Part of a small language model's weights: attention and MLP in parallel.
MLP neurons of a small language model. Each row is named by its layer, matrix (gate and up: input weights) and neuron, and shows model dimensions 432-527. Each number is 128 + 32 x the weight over its row's rms, rounded and kept within 0 to 255. A neuron's up and down rows have the sign that makes its largest values positive.
After each neuron's rows, "fires on" lists the tokens most often at its 100 highest values on Wikipedia text that the model never trained on. A number after a token or word is its count.

L6.gate1605 [167 129 149 134  89 157 150 184 150 111 160  81  87  89  74  72 114 141 126 181 155 169 188  95 162 104 162 132 155 158  90 154 118 111 106 162 152  60  84 121 130 137  98  80  67  93 115 111 102 139 113 181 108 173 104 174 129 200 130 160 129  91 105  65 120 102 123 104 130 137 131 114 140  62 107 159 133 122  91 150  98 107 109  93 186 175 137 131 117 165 101 160 138 130 135  96]
L6.up1605 [112 148 139 207 136 147  96 134 166 160  87 132 101 170 160 150 124  95 148  80 132 139 158 185 106 150 107 113 172 110 126 103  75 119 108 138 113 127 158 169 154 174 107  78 146 111 147 115  83 127  97 110  94  49  91 143 165 175 184 107 154 107 205  56  90  70 154 186  92  87 134  82  76 109 115 134 110  93 104 142 135 102 119 146 193 152 144 112  98 133  79 104 121 125  81 141]
fires on: "-" 92

L3.gate984 [112 168 126 115 141  87  87 146 160 143 193 128 124 119 130 106 121 193 157 101 136 118 142 138 142  90 133 109 116 135 138 137 129 104 126 132  94 127 122 148 156 125  99 134 140 140 154 125 117 117 118 158 140 108 188  72 132 120 135 149 105 153  78 133 186 146 110  66 166 135 126 174  81 114 109 151 173 154 121 176 155 189  68 161 124 124 162 118 116 111 133 168  95 156 140  95]
L3.up984 [142 134  85 156 112 166  94  83 143  72 110 145 176 214 146 218 130 137  86  99 120  90 109 169  96  76  84 133 102 111 171 149  97 129  94 112 112  59  96 134  86  81  69 104 110 120 148 184 101  91 162 159 133  74 180 103 176 152 138 117 153 115 168 129  93 110 143  86 130 174 172 109 161  66 140 135 134 146 126 124 102 114 120  93 165  97 109 119 130 157 162  86 144 134 147 116]
fires on: "d" 17, "ed" 15, " of" 15, "ated" 14, "ized" 5

L6.gate1420 [ 91 127  94 152 138 113 135 124 143 108 162 156 134 129 152 125  48 139 131 131 149 147 180  85 107 164 112 124 123 126 172  96  89 157 126 158 186  87 112  86 161  58 134 121 154 142 100 125  81 139  99 179 115 168  99 144 164 134 150 100 119  83 163 119 185 174  82 115 132 123 135 134  99 103 205 191 144 102  85  97 202 105 197 172 160  87 136 156 129 147 156 143  97 106  84 118]
L6.up1420 [103 149  78 154  93 132  56 109 113 124 159 147 155 104 210 108  98 153 138 175 161 145 167 106 171 114 104  15 182 121 116 133 129  89 146  97 142 144 100 131 112 146 143 178 125  88 103 154 109 138 159 177 100 102 111  71  89 125 159 139 121 118 140 230 100 126 112 119 131 115  90 139 164  97 159 129 136 173 113 131 160 122  93 161 136 131 188 123 127 113 164  43 134 113 100 124]
fires on: "," 90, " and" 6

L3.gate1626 [162 157 138 129 128 124 100  57  77 118  51 123 141 129 186 126 113 156 165 118 134 117 118 154 117 104 105 159 143  90 152 173 134 104 115 103 120 194 160 168 111  74 107 131 133 172 190  75  92 128 141 114  66 136 134 132  77 119 158 112 164 183 112 146  99 124  85 161 139 146 103 155 158 147 133 184 116 151 176 118 180 123 136 106 124 112 121 154 109 122 179 164  48 124  96  82]
L3.up1626 [148 168 175 117 130 153 112  91 116  86 167 160  98 158 115  93 102 178  56 103 191 150 147 117 157 148 135 143 155 125 159 138 120 129  78 131  99 135 105 123  99  83 123 117 117 152 131 129 146  88 105 121 143 107 189 149 146 114 122 119 100 106  46 121  86  94 184  64 146  97  97 143 107 158  90 115 199 103  71 128 134 132 103  90  95 130 202 122 121 114 119 129 157 111 158 132]
fires on: "s" 42, "er" 13, " higher" 7, " upper" 7, "Ne" 5

L3.gate449 [114 109 144 108 147 131  96 130 146 135 141 150  98 123 103  69 150 123 133 183  53 163 138 125 122 100 163  97  66 105 132 137 106 108  80 125 137 173  90 118 110 142  86 177 138 198 138 112 106  64 133 131  88 113 198 137 116 121 103 178  88 156 122 164 125  91 128 118  87 152 165 189 139 101  87 151 172 211  94 115 170 114  46  95  93 126 170 138 116 146 175 197 138 118 145 138]
L3.up449 [ 78 120 114 108 100 125  85 123 147 184  69 137 144 115 101 144 165 138  76 145  52 169 146 166 144  87 139  95 110 149 164 144 124 122 119 181 204 109 169 102 109 160 129  92 135 111 128 131 107  96 161 120 103  99 163 136 108 100 150 117  85 111 149 114 133 140 115 121 104  59 170 131 150  92 126 123 107 147 122 161 129 117  99  99 172  92 153 124 162  90 167 121 117 108 148 173]
fires on: "ed" 18, " of" 12, "over" 8, "ion" 4, "d" 4, "on" 4

L6.gate1306 [144 120 108 155 109 179 141 134 106 147  97 170 140 132  74 122 140 136 143 139 100 150 189 165 108 138 143 147 112 126 155 150 120  55 160 123 141 118 129 133 153 118 122 121 159 107 173  84  71 139 128 123 158 171 157 132 150 199 108 133 142 154 124  41 155  71 114 132  86 118 105 154  91 143 141 124  90 118 112 172 132 146 135 117 104 119 112 107 167  86 113 132 149  69 136 126]
L6.up1306 [117 102 132 152 124 111 134 112 146 105 110 142 122 151 145 132 154 130  65  75 160 163 147  94 145 125 149  73 173 144 152 174  93  65 159 132 114  94 131 123 176 150  78  96  96 110 116  91 148 118 110 151 128 112 134 148 163 135  85 133 143 179 157 103 168 171 110 173 125 137 186 146 108  98 154 136  93 113  82 137 101 180 149 170 131 117 137  40 164 127  78 148 109 157 110 151]
fires on: " (" 44, ")" 15, "-" 8, "\n" 4

L3.gate1655 [192 128 147 110 159 154 171 119 139 162 142 117 153  91 171  93 167 151 100  81 206 117  98 115 114 132  56 127 111 157 149 113  47 133 155 111 154 126 171 116 110 193 104 115 163 135 143 106 118 149 140 150 144 134 135 109  94 139 128 118  68 125  74 146 134  95 164  98 124 139 145 120 119 116 156 172 109 123 143  95 141 154 138 141 187 133 211 118 179 144 174 158 104 114 179 100]
L3.up1655 [139  94 126 102 115 118 136 152 154 147 194 153 162 121 105 170 127 159 105 147 115 116 125 102 178 101 140 125  76  90 203  81  98  79 123  96 178 172 169 160 181  86 121 125 151 191  99  83  94 174 130 139  74 131 130  93 130 159 100 140 128 159 110 124 138 143 125  86 203 156 151 129  90 124 157 190 170 123 162 150 135 114 145 126 158 191 130  60 100 142  99 124 151 117 179 124]
fires on: "," 32, " and" 23, " |" 18, "tra" 4, " with" 4, ";" 4

L6.gate969 [121 134 132 129 107 112  77 120 131 109 121 166 107 114  82  95  81 126 120  96 148 134 193  77  74 146  79  75 115 122 100 166 143  99 165 107  80 103 125 131 122  68 176 103 128 167  84 102 138 149  93 116 191 121 149 146 163 148 198  79 149 141 148 158 170 120 115 115 102 166 255 138  84 148 188 146  95 132  95  78 254 114 123 125 175 119 127 133 102 148 139 154 119 118 146  59]
L6.up969 [145  99  53 128 108 136 134 129  94 134 110 131 137  99 145 173 134 138  93 101 144 170 168 141 171  81 113 164  88 147 136 118  71 160 127  88 118  71 143 170 126  67 108 135 163 103 113  92 204  96  53 104 123 136 161 124 130 149 120  45  59 154 100 150  95 111 110 109 181 149 126 160 200 103 130 161 162 148 121 150 138 142  94 134  83  99 201 173 152  91 135 143 116  97 102 137]
fires on: " and" 22, "," 17, " (" 7, "ke" 5

L3.gate1308 [129 124  88 104 104 130 140 138 105 169 128 101  92 172 132 124 148 123 146 117 135 144  78 153 159  84 136  94 128 117 212 118 172 154  58 104  85 128 148 153 124 102 147 144 141 191 124  94 132 154  87  68 113 124  96 155  81 188 154 140 195 103 134 142 150 121  69 153  96 122 104 166 151 144 147 165  69 121 110 140 103 122 111 152 117 162 106 144 128 103 120  62 128 128 155 135]
L3.up1308 [119 157 139  94  97 147  59  82 142 157 195 131 125 115 107 109  80 194 131  66  91 112  45  86  89 184 171 123 126 147 135 118 131 201 115 127 128 147 101 168 166  87 111  72 174 185 118  66 139 161 128 138  83 106  88  89 165 114  68 155 147 174 107 204 137  93 103 108 168 148 100 107 150 167 135 128 140 180 125 159  75  94 110  99  88 142 139 161 110 127 109  90 167 137 150  60]
fires on: "on" 15, "n" 11, "il" 10, "en" 9, " Conn" 5, "ere" 5

L3.gate426 [167  97 181 118 115 114 108  99 116 172 157 132 135 132  97  51 178 103 156 169 112 163 112 154 156 129 125  97 100 105 126 111 105 116 112 105 113 180 156 144  50 130 160  90 146 123 151 124 139 153 105 129 125 137 161 100 158 148 124 174 156 110 150 119 158 146 146 117 128 160 179 130 110  90 132 101 146  95 121 104 210 141 143 160 120 113 133 112 120 106 168 125  96 106 122 146]
L3.up426 [144 110 204 135 119  97  99 159 121 157 156  99 173  97 124 137 172  79 150 169  86 149 154  91 140 142 155 108 121  93 139 158  81 136  84 192  73 149 153 164 159 132 128  56  93 134 148  98 107  75 131 136  93 110 156  22 145 136 128  67  94 134  78 125 202 119 169  78 166 140 168 137 144 144 171 145 152  89  86  83 158 146  90 131 151 111 156  95 142 134 121 133 109  85 143 155]
fires on: " |" 44, "|" 15, ":" 9, " Total" 5, ";" 5

L3.gate877 [138 175  99 107  76  84  82 171 108 130 163  69 124 190 106 195 112 110 143 124 168 112 129 134  98 121 133  90 114 140 186 129 163 136 128 100 124 106 111 127  87 109  98  44 117 155 159  49 151 109 144  64  99 181 155 132 123  73 153 171 142  99 146 107 116 105  94 147 154 147  76 168 159  96 134 155 102 109 165 119  91 119 130 102 136 143  86 101 139  99 112 161 196  94 147  96]
L3.up877 [152 110 116  92 158 110 144 190 175 157 149 185  95 121 132 165 123  94 169 102 140  94 131 109 105 158 108  86  92 121 185 185 149 171 116 108 124 125 166 141 128 161 171  75 121  57 177 127 123 184  90 119 113 131 170 102 150 105 113 112 131 144 132 152 199 100 149 185  98 137 117 111 165 149  94 164 132 127 140 142 102 155 174 143 124 140 102 131  97  79 117 134 158 153 182  96]
fires on: " as" 12, "r" 10, "it" 9, "t" 9, "il" 9, "n" 8

L6.gate1198 [125 112 105 130 154 157 153 130 170 114 115 141 101 128 194 138 164 146  77 110 138  99 119 151 116 129 163 154  91 132 131 169 120 115 156 133 142  97  58 141 207 133 106 187 126  61 172 103 112 121 182  93 127  99  78 176 178 120 130 115 162 147 130 116 165 131  81  87 121 143  81 219 174 110  59 137 182  97 109 108  76 120 105 171 122  88 119 135 111  81 176  84 151 106 119 127]
L6.up1198 [141  94 131 110  93 146  72 141 128 143  90 184 124 139 127 101 169 174 112 134 134  70  81  85 158  99 123 118 111 116 131 158 144 131 123 113 136 105 158 155  80 127 133 121 154 155 137 108 138 154 156 106 164 153 156 115  98 116  88 157 134 150 104 111  66  84 110 143 115 120  84 184  60 133  97 125 121 135 128 175 101 145 142 173  78 115 134 140 111 170 166  70  78 120 129 132]
fires on: " |" 28, ":" 11, " Website" 7, " a" 6, " contract" 6, " /" 5

L3.gate1281 [118 143 153  93 161 161 125 166 106 157 146  88 135 142 207 157 139  78 148  80 143 152  96 124  95 132 126  95 137 158 189 120  92 117 113 140 137 222 162 147 183  90 144 168 141 139 111 116 131 126 107 154  80 222 112 197  83 118 139 135 142 161  96  73 103 109 162 123 126 103 108 140 151  89 181 144  82 144 148 106 107 146  79 116  82 103 176 142 167 162 115  85  89 127 160  91]
L3.up1281 [118 126  98  88 149  86 166 106 114  99 119  96  90 152 105 128 143 126 142 149  80 111 118 167 108 188 104 112 115 103 131 114  96  49  78 163 109 158 110 159 144 122 118 123 169 110 134 132 110 124 120 175 130  91 161 112 104 120 121 125 124 166  64 213  86 152 143 141 139 121  57 174 147 106 111 110 115  68 112 208 159 133 155 140 139 144 159 135  65 167 154  91 192 131 179  90]
fires on: "s" 57, "A" 12, "ots" 4

L6.gate381 [142  90 119 154 190 104 172 114 141 157 146 107 153 131  86 132 136  68 201 160 119  92 150 162  18 164 113 110 148 122  78 159 150 172  91 123 135  80 200 101 127 129  92 152 152 144 129 121 108  66 115 136 214 146 107 146 136 116  97 121 161 126 171 127 114  19 128 122 139 145 195  96 172 111 123 117 128  84 111 109 139 147 110  77 128 122 141 125 114 132  96 149  58  57 123 113]
L6.up381 [132 102  83 116  94  70 124 157 183 125 119 153 123 130 148 123 110 108 122 150 101 127 168 134 104  76 181 155 124 131 165 140 160 122 135 124 101 157 144 156 120 111 148 148  81 139 169 137 153 153 108 119 183 135 159 138 120  73 154  76 120 154 165 122 143  50 133  77  64 161 168  77 198 131 109 159 135 153 112 166 142 172  87 132 168 128 179 169 132 159 161 144  75 138  39  77]
fires on: " and" 34, " (" 22, " for" 12, " of" 11

L3.gate1544 [ 75 109 141  96  63  94 106 105 146 109 101  94 114 144 145 202 114 212 154 119 141  78  99 146 138 121 133 149 133 129  68 131 116 155 124 174 120 197 136 101 134 127 144 160 122 104 163 128  82 183 156 116  49 150 128 125 131  55 108  95 125 119 142 161  86  89  96 148 206  64  70 123 146 132 153 154 174 154 139 123 103  91 170  63 119 134 130 158 158 124 130  75 112 169 108 126]
L3.up1544 [106  62  43 155 179 131 100  85 133 137 139 188 175 108 137 140 170 111 151 105 127  85 153  49 126 156 166  67 169  77 157 102 154 158 114 118 124  81 141 146 149 201 147 131 131 139 156  93 181 113 125 144 125 152 116 125 108 100 140 153  87 149 187 152  92  87  97 139 103 164  82 103 133 109 110 119 135 147 114 143 101 163 173 151 104 163  83 136 134 137 165 125  93 107  94  82]
fires on: " /" 33, " played" 7, ":" 5, " debut" 5, "s" 4